config.yaml
n_kv_head: 5
head_dim: 64
vocab_size: 8192
activation: "tanh_gelu"
bias: "none"
parallel_block: true
init_std_up: 0.0177
optimizer: "muon_variant"
lr_mult_o: 4.0
schedule: "cos"
final_lr_fraction: 0.1
batch_tokens: 131072
train_tokens: 502600000
dataset: "wikipedia_en"
MLP neurons of a small language model. Each row is named by its layer, matrix (up: input weights) and neuron, and shows model dimensions 192-255. Each number is 128 + 32 x the weight over its row's rms, rounded and kept within 0 to 255.
After each neuron's rows, "fires on" lists the tokens most often at its 100 highest values on Wikipedia text that the model never trained on.

L6.up559 [142  90  75 144 159 157 144  87 106 151 133  91  93 103 108 132 120 117 144 136 115 114 118  73  96 209 153 121 125  69 147 115 132 154 158 113 190 167 149  97 159 113 102 141 104  91 147  58 183  89 164 119 142 138 178 129  77  95  76 118 175 119  95 155]
fires on: ".", "=", " |", "k"

L2.up1083 [126 103 139 144 175  86 128 123  77 159 115 142 162 167 169 151 157 121  44 152 110 118 149 109 113 154 127 102 115 137 162 180 147 153  88 125 114 179 115  94 196 107  98 150 139 157 134  93  98  97 127 101 117 131 134 124 137 143  72 129 122 168  84 162]
fires on: " of", "t", "on", "s", "ers"

L2.up621 [ 53 146 124 156 187 131  88 117  76 107 153 135 134  87 154 130 164 123  96 107 163 181  84 114 117 116  84 146  90 110 118  52 108 113 120 121  76 108 101  89 129 149 155 115 133 187 141 166 168  95 135 158  99 101 117 134  88 103 151 171 104 142 168 126]
fires on: "y", "ly", "al", "f", "ial", "l"

L2.up185 [101  90 131 121 108 165 156 146 128 113  80 114 154 112 216 149 139 117 183 123 128  96  81 126 111 125 156 119 131 141 144 160 147 125 142 117  56 135  85  94 137 136 119 128  92  86 126 112 100  81  77 127 100 152 139 123 130 158 126 130 105 122 155 110]
fires on: "y", "d", "l", "ha", "igi"

L2.up963 [115 171 125  94 195 117 142 135 120 142 173 155 200 156 116 176 150 118  86 194 125 120  78 123 105 168 148 159  93 108 176 125 129 152 127 184 129 220 150 112  91  94 130 113 115 135 151 103 125  79 137  74 157 158 144 113 158 176 103 105 113 158  97  74]
fires on: "ers", "n", "ng", "t"

L2.up861 [132 128 118 105 171 155 114  74 115 114  84 160 106 104  96 177 128 153 117 126 128 128  71 202 163 106 147  89 127 127 132  69 132 127 117 102 102 124 135 102 112  65  97 143 170 176 102  91 137 114 144 157 167 160 115 156 132  92 105 135 140 143 145 107]
fires on: "s", "ate", "e", "d", "\n\n"

L2.up1238 [132 126 134 141 128 123 120 181  89 161 169  57  81 109 166 209 119 122 154 187  90 126 169 119 116 112 109 141 163 146  80  46  69  86 131 123 131 129 123 103  53 155 164 151 144 142 177  89 119 149 160 132  71  95 135  92  71 143  97  99 112 134 126 105]
fires on: " of", "y", "le", "e", "la", "re"

L6.up789 [194 121 134 177 132 143 167 118 116 167 145 138  51 207 149 112 115 112 105 142 139 146 126 131 161 145 152 158 171 157 145 140 158 100 147 154 124 153 188 142  53 146 134 126 146 144 188 141 136  75 139 104 129 177 208 162 122 127 123 133 149 102  62 143]
fires on: "-", "enti", "ti", "vel"

L2.up737 [116 128 131 150 183 106 113 125 109 102 142 132 167 149 140 150 164  95 115 120 150  90 180 142 170 156 182 126 129 124  85  51 163 102 122 126  90 115 121  82 164  96 160 109 126 101 152 173  92 132  90 151  98  65 163 144 106  47 120 146 182 114 188 143]
fires on: "y", " late", " early", " later", "s", "ing"

L2.up405 [125 119 149 131 111  67 159  50 134  62 202 127 142  86 163 103  90 146 141 147 165  87 107 130 148 164 163 164 105 136 169 158 177  93 145 156 198 154 145 150 165 140  98 137 116 167 138 144 134 123 130 139 153 157 112 113  69  63 161 171 135 151 112 108]
fires on: "o", " Format", "ux", "ro", "s", " San"

L2.up525 [ 81 145 145  60  87 112 127 123 133 150 141 104  86 145 123 155 139 133 153 146 149 162  88 165 107 116  83 122 117 186 185  65 158 135 166  88 120 118 144 115 192  79 125 140 177 117 127 114 103  94 181  96 121  92 103  73 131 133 139 148  94 139 118 113]
fires on: " of", "leg", "ir", "o", "al", ":"

L2.up169 [131 142 133 102 211 157 181 162  97 198 126 142  82  92 139 132 121 118 142 132 110  75 139 169 192 152 163 114 140  54 161 135 154 123 148 166  42 149 110  92 133 104 104 141 122  86 164 145 119  81 166 131 167 139 157 169 131  68 138 122  99 143 123 116]
fires on: "ff", "'", "z", "s", "f", "-"

L2.up821 [ 89 134 132 114 147 148 131  94 158 188 145 160 153 104  85 137 141  57 139 160  76 131 111 110 101 151 166 147 162  74 120 124 147  78 101 116  93 112 114 166 113 115  83 139 161 161 156 129 135 151  83 111 101 127 138 106 134 119 111  91 137 112  88  84]
fires on: "y", "ing", "ly", "ty", "t", "d"

L2.up1138 [136 132 117 160 176  88 154 131 110 119 124  89 179 136 113 122 134 128 163  68 115  76 110 150 118  75 100 170 103 102 123 135 180 137 164 101 120 188 194 163 114 138 152 167 121 111  91  91 111 156 166 169 135  92 131  93 105 185 106 118 121 181  92 148]
fires on: "t", "d", "r", "k", "tt", "ns"

L2.up67 [142  60 110 140 150 110  91 104 154 136 167  88 125 144 170 157 164 179 132 163 166  90 179 146 165 174   2 182 144  80 146 134 121 149 169 100 109  92 172 115 100 157 153  69 119 148 133  97 120 107 112 148 141 121 123  83 138  94  91 138 161 153 111 162]
fires on: " of", "s", "we", "ors", "ong", "r"

L2.up1244 [168  90 128 157 183 121 127 113 107 115 221  98 171 154 132 165 130 134  66 149  95 113 149 167 112 113  74 131 107  95 137  95 160 139 149 119  55 116 110 175 115 123 155 134 105 184 142  97 124 102  75 169  68 149  87  89 123 152 115  87  55 103 109 124]
fires on: "d", "s", "or", "ors", "nt", "h"

L2.up954 [129 152 165 128 206  91 119 199 100  46 186 160 127 165 180 105 109 117 105 137 154 123 102 125  99 119  99  61  93  96 101 130 132 190 152 132 157 169 120 136 122  74  82  92  95 127 146 130 130 125 206 127 128 208 154 137 145 149 132 118 129  57 123  75]
fires on: "s", "d", "oint"

L2.up866 [161 127 125 173 181 165 149 177  85 160 117 133 144 178 205 128 120 133 130 210 133 160 146 178 171 144 150 124 145 143  82 112  79 144 154 172  84 120 127 157 113 105 182  67 114 160 153 120  96 112  79  99  80 174 221 133 126 143  59 101 103 179  71 143]
fires on: "z", "y", "ze", "'", "jo", "iti"

L2.up872 [171 145 154 168 134 133  82 190 113 109 147  79  90 121 148 123 121  98 137 105 153 134 192 202 172 126 173 142 146 132 107 128 118 121 110 136 115 205 104 155  72 132 188 116 111 143 123 109 145 173 105 117 160 214 174 180 115 174  96 145 142 118 168 114]
fires on: "ca", "r", "ba", " reg", "ar", "e"

L2.up110 [123 171 130 169 125  59 147 167 162 133 124  94 137 166 166 200 165 110  88 133 136 171  58 141  93 157 123 113 130 165  84 136  75 156 125 101 123 139  97  96  95  97 105  93 103  92 183  97 126 107 181 139 160 190 118 144 150 152 157 134 141 152 148 124]
fires on: " L", " R", " SR", "r", "l", " M"

L2.up1174 [152 126 136 123 136 120 112 114 132 199 143 116 144  76 143 164 151 168 193 128 165 123 136 120  45 110  38  88 123 149 119 171 136 132 111 127 163 121 156  72 163 110  90 150 145 133 149 131  96 144 128 171 102 116  87 162 181 118  76 163  90 150 143 115]
fires on: "-", " zone", "ed", "d", "red"

L2.up325 [114  58 139 140 124 134 163 129  95 144 117 154 149 159  61 144 129 183 153 120  89 129 136 122 112 139 117 138 126  85 132  62  81 153 100 114 138 146 138 179 119 117 107  96 113 168  91  68 213 134 168 127  62 115 170 128 172 116 148 167 166 135 112 129]
fires on: "y", "ly", "-", "t", "h", "ft"

L2.up1050 [ 93 136  87 141 177  99 129 142 146 139 140 169 143 109 129 134 157 159 101 120  89  84 129 161 160 124 116  97 117 127 139 181 178 135 177 122 201 151 140 140 118  55 181 174 143 107 118 132 114  82 128 204 165 199  78 124 100 145 111 133 165 125  55 129]
fires on: " of", "ing", " information", "s", "r"

L2.up630 [161 111 148 101 128  71 141 131 125 131  95 205 140  58 186 132 107  76 171 101 186 104 120 170  75 113 115 114 102 113 145 102 127 128  91 111 137 180 151 104 148 125 167 107  92 144 118 112 133 122 134 137 146 100 107 133 170 118  88 147 150 119 113 147]
fires on: "d", "ed", "s", "rs", "ied"

L6.up218 [139  92 128 106 137 126 122  99 117 137 109 125 103 117 108 141  90 163 104  92 210 130 141  78 133 163 124 158 118 130 129 146 120 108 137 172 128  98 152 187  51 112  97 123 161 138 110 169 143  72 114  84 162 137 129 143 120 103  34  80 113 125 131 145]
fires on: "-", "ca", "wo"

L2.up13 [118 121 121 124 147 106  72  64  84  81  95 140 194  79 140 155 122 145 121 177 131 108 145 133 127 153  74 113 219 104  81 157 122  83 201 151 154 146 127 121 159 151 113  79 150 121 165 144 114 105 114 177 136 110 195 156 137  46 105 129 228 131 167  98]
fires on: "s", " on", " in", " of", "ing"

L2.up849 [111 137  91 136 199  96 102  96 110 115 135 153 161 147 164 129 200  91 102  75 134 180  97 102  34 146 113 131 162 114 124 117  78 138 129 139 106 120 109 152  97 178  68 103  83 135 191 182 105 124 161  94 150  74 160 161 151 149 130 117 110 169 145 129]
fires on: "r", "s", "l", "n", "rs"

L2.up99 [ 60 141 204 148 194 134  95  48 132  84 148 159 188 109 197 166 123 141 123 132 103  75  78 124 123 166 105 106 122 175 140 130 104 136 173 203 141  74  91 118  95  94 140 125 140  69 147 113 128 101 149 189 203 144 117  83 116 134 167 129 147 150 143 131]
fires on: "h", "s", "d", "z", "r", " of"

L2.up167 [ 68 103 137 143 123 130  87 136 192 110  83 138 148 138 178 128 152 159 136 136 170 123 149 139 147 135 113 173 136 118 115 169 173  73 157 113 207 136 116  79  92  79 111 125 158 168 122  99 126 126 126 163 121  97 103 140 128 140 124 157 108 114 147 110]
fires on: " War", " November", " war", "r", "ass", "nd"

L2.up619 [112  98  71 139  91 127 156 134 163  82 125  97 128 116 129 133 164  72 151 119 115 100 162 143  90 185 145 127 115  86 134  66 200 169 118 112 104 150 215 142  93 116 169 147 190 112 121 154 131  98 148 121 118 103 171 123 182 118 172  91 194 114 158 136]
fires on: "y", "al", "l", "er", "ge", "du"

L2.up20 [186 120 104 206 124 114 176  40 183 115 126 118  93 109  95  76  96 151 102  72 163 117 178 117 138 129 143  89 150 146 134 139 133 122 105 114 115 126 130  87 128 125 146 176 171  99 144 147  96  96  86  85 182 101 167 146 134 134 184 169 121 118 143  80]
fires on: "d", "t", "lla", " from", "et", "er"

L2.up432 [ 75 153  90 111 118 116 175 109  96  81  40  72 126 119 121 158 116  55 101  96  91  99  76 131 113 122 117 105 140 129 165 184 152 119 154 167 112 145 138 113 155 158 165  94 149 122 131 128 181  75 155 118 154 167 167 153 143 119 104 101  97 119 174  93]
fires on: " as", "–", " from", "ue"

L2.up1247 [ 94 204 124 129 121 129 120 124 204 136 107 151 106 122 174 109 172 137  87 136 103 122 113 116 134  91 123 118 165 140 125 157 149  83 207 147 215 138 162 115 145 105 153 127 109 195 144 156 117  80 154 120 129 128 130 105 121 139 101 114 127  75  72 157]
fires on: "s", "ing", "ies", "ial", "es", "ive"

L2.up883 [ 45  75  93 166  68 135 102 108  66 107  68 128 158 158 139  99  85  85 151 109 157 113 118 122 103 169 143  67 174 136 157  98 104  61  91 144 117 160 145 131 125  91 128 126 141 122 171 121 196 109 125 126 101 109 117 109 114 150 107 146  86 149 108 124]
fires on: "l", "r", "'", "s", "row", "em"

L2.up14 [175 143 184 144 145 117 131 168 123 139 108  55 114 168  71 124 126  59 135 175 153 107 147 134 117  91 122 139 144 163  87  92  54  90 139 107 110 167  97 117 150 160 150 104 129 117  86  50 109  95  85 142 120 169 146 123 180 152  97 165 159  78 117 137]
fires on: "r", "d", "h", "ng", "g", "ar"

L6.up250 [ 74 157 104 164 117 128 134  96 103  93  97 111  91  98 143 176 158 127 113 125 112 102 113 182 168 171 105 115  84 145  92 175 162 171 159 125 172 101 157 130 113 140 147 152 130 137 123 129 116 171 179 141  74 153 137 104  99  91 145 121 108 123 133 105]
fires on: "-", " p"

L2.up329 [163 114  65 116 126 145  80 165 171 178 119  53 139 129 147 130 108 133  97 110 139 127 151 192 119 141 122 128 120 132 147 174 157 132 132 149 209 133 142 160 131 141  69 104 144 110 142  71  93  63  89 122 108 146  82 108 182 115 114 155  81 108 130 137]
fires on: "|", " of", "im", "h", "ode", "uli"

L2.up906 [123 101 134 117 155 153 147  74 142 114 131 124  86 164 164  73 143 105 136 158 127 114 159 174 106 110 112  84  84 180 120 142 101 108 179 116 147 158 147 109  50 118 124 103  99 103 118 141  75  97 205 119 127 129 107 148 131 108 106 144 147 162  82  81]
fires on: " of", "gu", "af", "ar"

L6.up197 [ 79 119 120 173 178  82 141  96 135  64 143 108 120 138  79 120  91 117 218 189 114  91 162 132 167 161 175  79 112 130 123 166 154 110  97  67 122 233 120 117  94 120  67 144 143 124  70  97 180 150 149 152 160  75 134 128 114 100  87  91 136 193 127 124]
fires on: " of", "=", "–", " |"

L6.up234 [ 82 142 109 124 123  94  67  81 142 145 117 166  79 103 187 169 117 141 129 144 123 143 124  91  74  99 142 105 123 121 157 134  94 112 131  75 134 134 109 112 114 152  80  99 139 196 150 107  51 129 137 110 131  76 118 110 117 161  73 153 217 137 159 125]
fires on: " (", "=", "-", " station"

L2.up835 [182 124 125  83 135 124 122 124  99 102 130 127 150 108 136 111  94 141  95 105 177  88  77 137 133 116  98 157 121 161 134 138 190 153 125 115 129 152 131 114  96  11 172 132 152 165  88 145 151 119 150 109  81 108 122 134 160 169 112 213  98 128 130 178]
fires on: "s", "os", "es", "us", "ors", "tes"

L2.up775 [113 143 136 141 170 152 147  77 123 113 100 172 181 131 157 152 124 143 178 103 162 162 101 116 118 162 150 155  72 135 127  83 127 190 108 137 110  84 152 179 172 148 174 140  98 169 129  92 148 129  69 125 166 117  88  86 104 147 180 167 162 136 135 132]
fires on: "y", "ly", "er", "ous"

L6.up184 [173  93  99 185 170 133 155 138 100 105 129 150 113  83 126 140 138 128 147 153 157 108 162 103 122 147 157  77 178 116 104 185  69  88 135 113 145 149 171 129 130 174 127 116 103  42 126 129 185 109 154 146 151  78 134 105 104 136  91 124 178 142 172 102]
fires on: ".", " |", ",", "="

L2.up848 [115 134 142  98 111 114 141 111  81 128 110 160  83 165 140 128 190 121 114 182 135 111 142 133 106 153 158 103 158 107 104 145  83 146 168  84 145 137 136 102 174  87  75 127 166 184 122 123 128  94 140 132 138 180 132 178  98 104 102 113 125 140 131 218]
fires on: " of", "in", "i", "d", "de", "en"

L6.up1158 [ 83 174 117 128 142 144 117 144 143  92  70 114  53  80 143 148 108 205 202  30 156  96 124 128 140 152 145  94  74 118 170 139  90 138  73 157 145 138 144 139 147 150  83 142 155 120 131 154  83 156 125 121 159 118 147 113  85 116  79 101 126 140 130  95]
fires on: " an", " |", " An"

L2.up536 [122 184 113  96 184  80 121 125 125 116  95 145 138 125 131  85 106 151 101 135 217 137 157 133  54 119 106 120 125 146 149 152 166 187 117 104 152 166 106 155  90 133 180 183 130 136 135 126 107 114  76 181 123 153 108 108  73 128 132 156 140  78 153 131]
fires on: "th", "s", "r", " September", " June"

L2.up889 [ 94 111 109 134 102 149 137 121 120 120 116 101 106 122 136  94 187  89  78 112 125 131 130  99 157 138 105 186 124 117 109  58 141 130 165 100 117  84 156 123 121 110 133 192 116 127 132 127 184 105 137 123 152 153 111 159 123 100  79  86 170 112 181 143]
fires on: "y", "a", "ay", "al", "ai", "r"

L2.up1028 [ 37  94 141 120 162 104 130  91 151 141  81 159 130 188 135 147 103  73 111 138 132  75 148 146 176  96  85 140 174 124  88 143 123 116 127 142 169 151  84 195  87 115 130 173 109 118 126  63  86 132 130 172 121 133 105  87 143 120 130 123  99 121 127  86]
fires on: "p", "ch", "nd"

L2.up917 [115 137 137 131 129  93 141 152 131  80 117 123 148 175 114 133 180 105 197 140 131 105 142 175 122 122 143 130  65 159  81 156  97 131 117 131 122 146 109 104 144  34 151 114 143 103 116  94  77  96  92  79 172 140 129  97  69 114 164 117  94 203 116 117]
fires on: " of", "g", "s", "r", "go"

L6.up12 [165  77 135 116 181 164 151 133 126 106 129 129 149 100 152 170 151  78 134 147 159  69 105  93  95 208 114 122 115 169  37 137  95  77 128 117  77 178 103 110 146 175 117 105 111 110  86 145 182 154 126 165  98 120 109 102 149 174 131  84 122  97  74 122]
fires on: ".", " a", "=", " |", ","

L6.up1166 [136 100 111 132 125 122 117 127 124 138  56  98 155 117 119 114 125 111 155 142 102  80 118  84 118 135  76 153  96 169 106 160 175 144 112 167 142 127  96 184 132 123 147 111 158 104  41 124 173 113 159 147 189 144 125 111 122 161  98 130 113 118  82 106]
fires on: " |", "-", "vi"

L2.up65 [197 109 122 170 115  43 128 122 131 161 148 143 171 138 158 151 116 143 109 125 152 189  38  87 125 119  92 127 208 156 139 107 104 169 153 152 108 149  78 174 146 100 102 156  94 179 155 131 124 105 114 124 104 138 173 183 117 138 145 137 157 113 138 167]
fires on: "s", "ers", "ors", "ries", "rs", "ees"

L6.up650 [122 158 134 161 159 124 128 137 110  78 168 159  65 145 129 120 120 159 130  75 181 175 115  89 122 188 171  63  83 126 123 156 113 150 124  92 157 175 118 124 117 110 142 121 174 132 162  88 166 172 190 161 126 167 132 160 105 113 101 136 207 115 111 126]
fires on: "=", " and", "s", " of", " |"

L2.up842 [ 71 131 164 120 152 110 141 125 116 149 107 139 139 139 151  88  96 188 140 172 132 131 179 142  96 157 158 124 145  99 175 121 112 114 123 167 155 134 127 166 125 153 126 152 186 168 167 133 182 158  95 166  71 123 111  89 140 145 124 124 171 105 122 100]
fires on: "y", "ly", "ua", " later", "al", "ort"

L2.up1045 [141  89 141 132 104 105 162 154 128  45 127 135 190  97 144 174 163 171 114 144 136 103  88 186  93 135 124 102 139 130 163 152 143  94 126 102  76 115 228 119 136 141 132 130 192 112 192 140  98 140 114 174 135  73 117 100 109 177 136 165 152 178  84 163]
fires on: "t", "y", "s", "er", "k"

L2.up1011 [139 104 153  96 135  74 138 106 139 117  57 126 180 154  91 159 143 127 207 159 177  85  66 103 114 184 186 143 100 159  96 142 127 115 201 166 147 128 122  64 173 122 103  66 116 111 112  84 143 108 107 114 152 200 181  89 121 186 147 100 126 164 142 137]
fires on: "st", "d", "t"

L2.up403 [118 149 113  82 128 146 153  84 120 137 130  57  55 115 128 128 107 122 120 185  51 125 125  88  82 105 124 110 106 110  99 102  99 121 117 120 147 150 136 116 115 165  76 172 145 190 109 136 190 121 128 138 167 163 167 115 117  77 145  92 146  95 133 100]
fires on: "all", "le", "y", " to", "er", "l"

L2.up1029 [110 111 126 173 181  78 137 132  92 160 146 164 166 166 160 121 127 144 138  81 136 155  95 138 161 153 130 122 161 138  96  81 145 115 154 128  95 130 104 113 127 129 157  96 160 123 154 156 159  88 151 175 132  76 141  78 155 130 123 135 135 129 118  94]
fires on: "s", "e", "ly", "es", "ed"

L2.up523 [117 169  98 132 189  90 126  54 163 150 126 133 170 144 158 147 154 123  91 144 135 146 176 107 124 124 125 125  86 149 134  88 168  83 181 116 149 239 121 135 116  93 211 110 137  86 191 131 145 127 100  69 159 164 124 110 143 106 105 135 170 117 150 172]
fires on: "h", "ch", "t", "ly", "n", " Release"

L2.up1277 [ 86 149  97 135 205 228 131 149 153 178 129 144 142  90 122  96 159  81 222 141 152 190 103 103 134 141 143 154 110 108 131  85 136 108 144 136  52 144  98 130 122 142 185  94 130 112  88  99  74 108 116 201  68 122  95 101 124 166 119 136 179 128 105  88]
fires on: "ly", "n", "y", " more", "ive", "ous"

L2.up803 [ 85 158 140 138 132 140 168 117 102  95 150 127 146 102 188 175 120 137 143 139 138 108 110 127 130 127  69 120 124 100 111 147  81 152  90  52 138 128 167 130 119 127 122 170 114 116 142 143 164  81 160 133 110 170 105 114 105  91 173 136  81 134 115  97]
fires on: "th", " one", " 19th", "-", " every"

L2.up1163 [119 161 153 185 179  68 172 111 148 168 154 129 118 173 163 158 130 172 102 121 122 121 106 174 154 112  94 151 198  69  85 171 131 181 128 133 155 106 104 165 128 210 145 109  89 133 171  74 134 177 161 187 125 124 152 121  93 111 126  72 132 110 133 111]
fires on: "s", "ers", "ly", " to", "n"

L2.up243 [133 155  22  64 147 126 105  75 135 145  84 128 123  85 126 107 143 177 144 136 127 123 142 108  67  68 169 137 122 113 183  88  78 127  95  90 108 110 121 139 165 127  67 101 114 140 170 159 112  69 188 160 139 142  83 179 125 132 133 119  94 166 132 148]
fires on: "s", "le", "d", "ter", "t", "l"

L2.up1245 [151 111 101  89 117 116 108 145 153 151  90 108 102 145 144 106 133 141  93 187 124 166 114 144 133 134 150 131 152  81 121 147 192 101 141 118 135 134 152 109 140 129  89  74 174 145 158 124 118 118  78 187 110 104 114  80 136 167 151 134 131 111  92 130]
fires on: "ion", "ing", "y", " out", "t", "al"

L2.up1148 [113 131 115 129 156 172 103 103 135  91 171  68  83 146  88 169 161  83 108 128 182 135 102  96 146 112  76 148 115 136  88 125 125 137 194 147  65 129 100 121  62 101 109 161 131  79  73  23  88  98 132 107 155 157 163 126 180 171 138 155 137 103 135 121]
fires on: "r", "d", " www", "rou", "mar", " renamed"

L2.up224 [ 70 107 118 126 116  88 123 119 108 129 134 166 161 143 153 136 128 155 140 149 121 113 144 122 135 122 105 108 176 142  76  92 132  78 153  79 169 187 152 152 107 174 169 124 164 180 135 117 143 115 131 145  86  91 138  50 101 137 121 149 176 151 106 117]
fires on: "y", "h", "on", "ly", "ry"

L6.up617 [123  95 147 128 152 162 184  68 122 124 120 165  96 165  99 161 156 123 177 175 136 101 143 145 146 150 115 138 135 129 136 214 166 143  54  97 104  96  43 162 131  87 116 138 146 134 147 108 114 174 212  85 168 113 123 130 125 159  94 148  77 105 121  60]
fires on: " |", ";", " ±"

L6.up278 [202 152  71 115 152 155 113 164  85 153 116 185 151  92 114 115 111 150 139 132 159  75  68 139 127 167 100  92 140 116 157 159 131 101 137  97 184 133 162 118 132 151 109 101 139 162 140  85 200  79 143 185 148 126 140 141  86 168  96 120 112 120 137 108]
fires on: "=", "."

L2.up1149 [110 170 138 129  89 176 149 138  83 145 130 140 141 124 159 155  82 127 120 160 126 132  94 140 126 124 136 168 126 176 163 114 166 143 123 123  90 171 160 160 160 131 169 129  79 156 114 159  99 113 118 122 105 112  54  88 134 123 152 130 121 147 104 107]
fires on: " of", "y", "ast", " years", " cm", "al"

L2.up930 [141 141 140 158 171 113 120 100 138 118 191 178 133 161 139 126 114 148  99 126 139 152 110 106 123 173  80 109  77 113 135 195 162 148 136 134 120  87 159 104 108 107 104 168 116 105 192 121 109  85 136 142 223  87  85 151 109 107 114 188  84 139 142  94]
fires on: " of", " Soviet", "t", "ter", "er", "it"

L2.up744 [110 136 117 156 106 105 150 124 135 125  63 106 135 133 174 103 179 160 109 100  87 104 127 119 155 118 124 167 153 106 119 122 120 129 126  94 124 139 115 178 118  61 184 181 116 165 126 131 119 113  93 109 156 127 154  89 138 144 155 182 118 177 136  58]
fires on: "t", " of", "r", "er", "id", "iber"

L6.up843 [150 127  84 107 158 154 125 158 168  62 158 164  89  85 140 121 192  66 129 117 126 136  95 118  88 111 113  73  99 152  54 119  83 129 126  96 114 133  75 133  94 158 159 123 124 144 127 148 138  95 162 145  81 104  84 141 116 127 116 108 196 143 134 211]
fires on: "=", "eno", "ho", "to", "."

L2.up745 [143 119 133 115 199  91 166  96 110 166 135 105  95 165 153 135 182 105 157 120 112  96  89 122 137 178 162  65  57  87 108 136 164 108 147 137 126 119 140 150 189 129 123  94 140 114 159  85 102 164  99  50 171 170 168 129 118  68 204 108  88 150  82 190]
fires on: "s", "c", "rib", "'", " at"

L2.up546 [178 101  96 147 130 133 185 129 118 126 110 151 124 129 176 110 115 123 118 137 121 177 120 157 115  86 191 125 162 111 132 186 120 139 164 124 178 164 139 105 155 127  65 105 131 154 194 116 159 102 124 170 105 103 116 100 105 150  74 159  70 134  95 165]
fires on: "n", " Country", "d", "l", "de", "y"

L2.up8 [189 175 126 100 100 143 126 115 147 127  98 126  80 131 117 109 141 156 171 166 188 171 161 124  91 115 123 169 131 142  43  36 126 139 105 163 107 169 192 174 176 128 160  82  92  79  84 167 146  92 151 134 133 141 133 131 114 144 140 147 170 143 125 131]
fires on: " on", "y", "ly", "em", "ship"

L2.up232 [127  69  98  82 116 149 165 131 124 132 136 142 145  66  55 139 119 142  72 115 140 144 149 105 143 115  84 124 137  92 125  59 170 131 145 159 101 139 119 132 163 103 120 138  93 126  98 127 154  94 145 154 179 170 117 134 121  80 181 141 112 122 132  65]
fires on: "s", "on", "an", "ll", "d"

L2.up497 [170 109  81 143 170 113 156 156 182 126 168  41  46  90 176  95 139 101 131 101 124 141 148 153  97 101 166 113 115 106 119  99 122  77  69 108 123 161 120 155 124 144 137 152 167  82 137  82 113 147  65  95 155 107 159 141 121 146 136 112  49 144 106 113]
fires on: "l", "t", "d", " to", "y"

L2.up708 [124 142 122 130 117 125 148 141 111  96 105 103 115 161 149  94 198 135  77 125  91 128  80 116 147 194 159 113 104 129 137 159 172 142 143 122 146 130 128 155 156 104 123 132 178 115  66 170 120 173 144 132 198 136 100  96 143 147  76  86 131 100 105 129]
fires on: "-"

L2.up942 [108 149 142 142 161 123 129  73 134 132 129 150 113 139  98 160 163 148 144  98 131 144 127  89 144 135  93 147 132  89 141  94 118 147 160  98 111 117 118 164 137 130 128  77 151  94 159  91 156 113  92 103 177 161 191 101 137 160 122 106 191 153 176 136]
fires on: " dep", "o", "n", "ho", "e", "h"

L2.up653 [109 162 102 125 119 108 171 101  93 143 135 109  94 141  99  83 129 155 141 134 108 156  95 106 122 159 132 107 125 141 205 128 211 107 109 156  97  78 153 171 150 117 199 102 114 129 123 113 132 123 135 112  89 125 122 125 201 146 127  95 104  74 114 162]
fires on: "  ", " Hu", " w", " Bi", " to", "mar"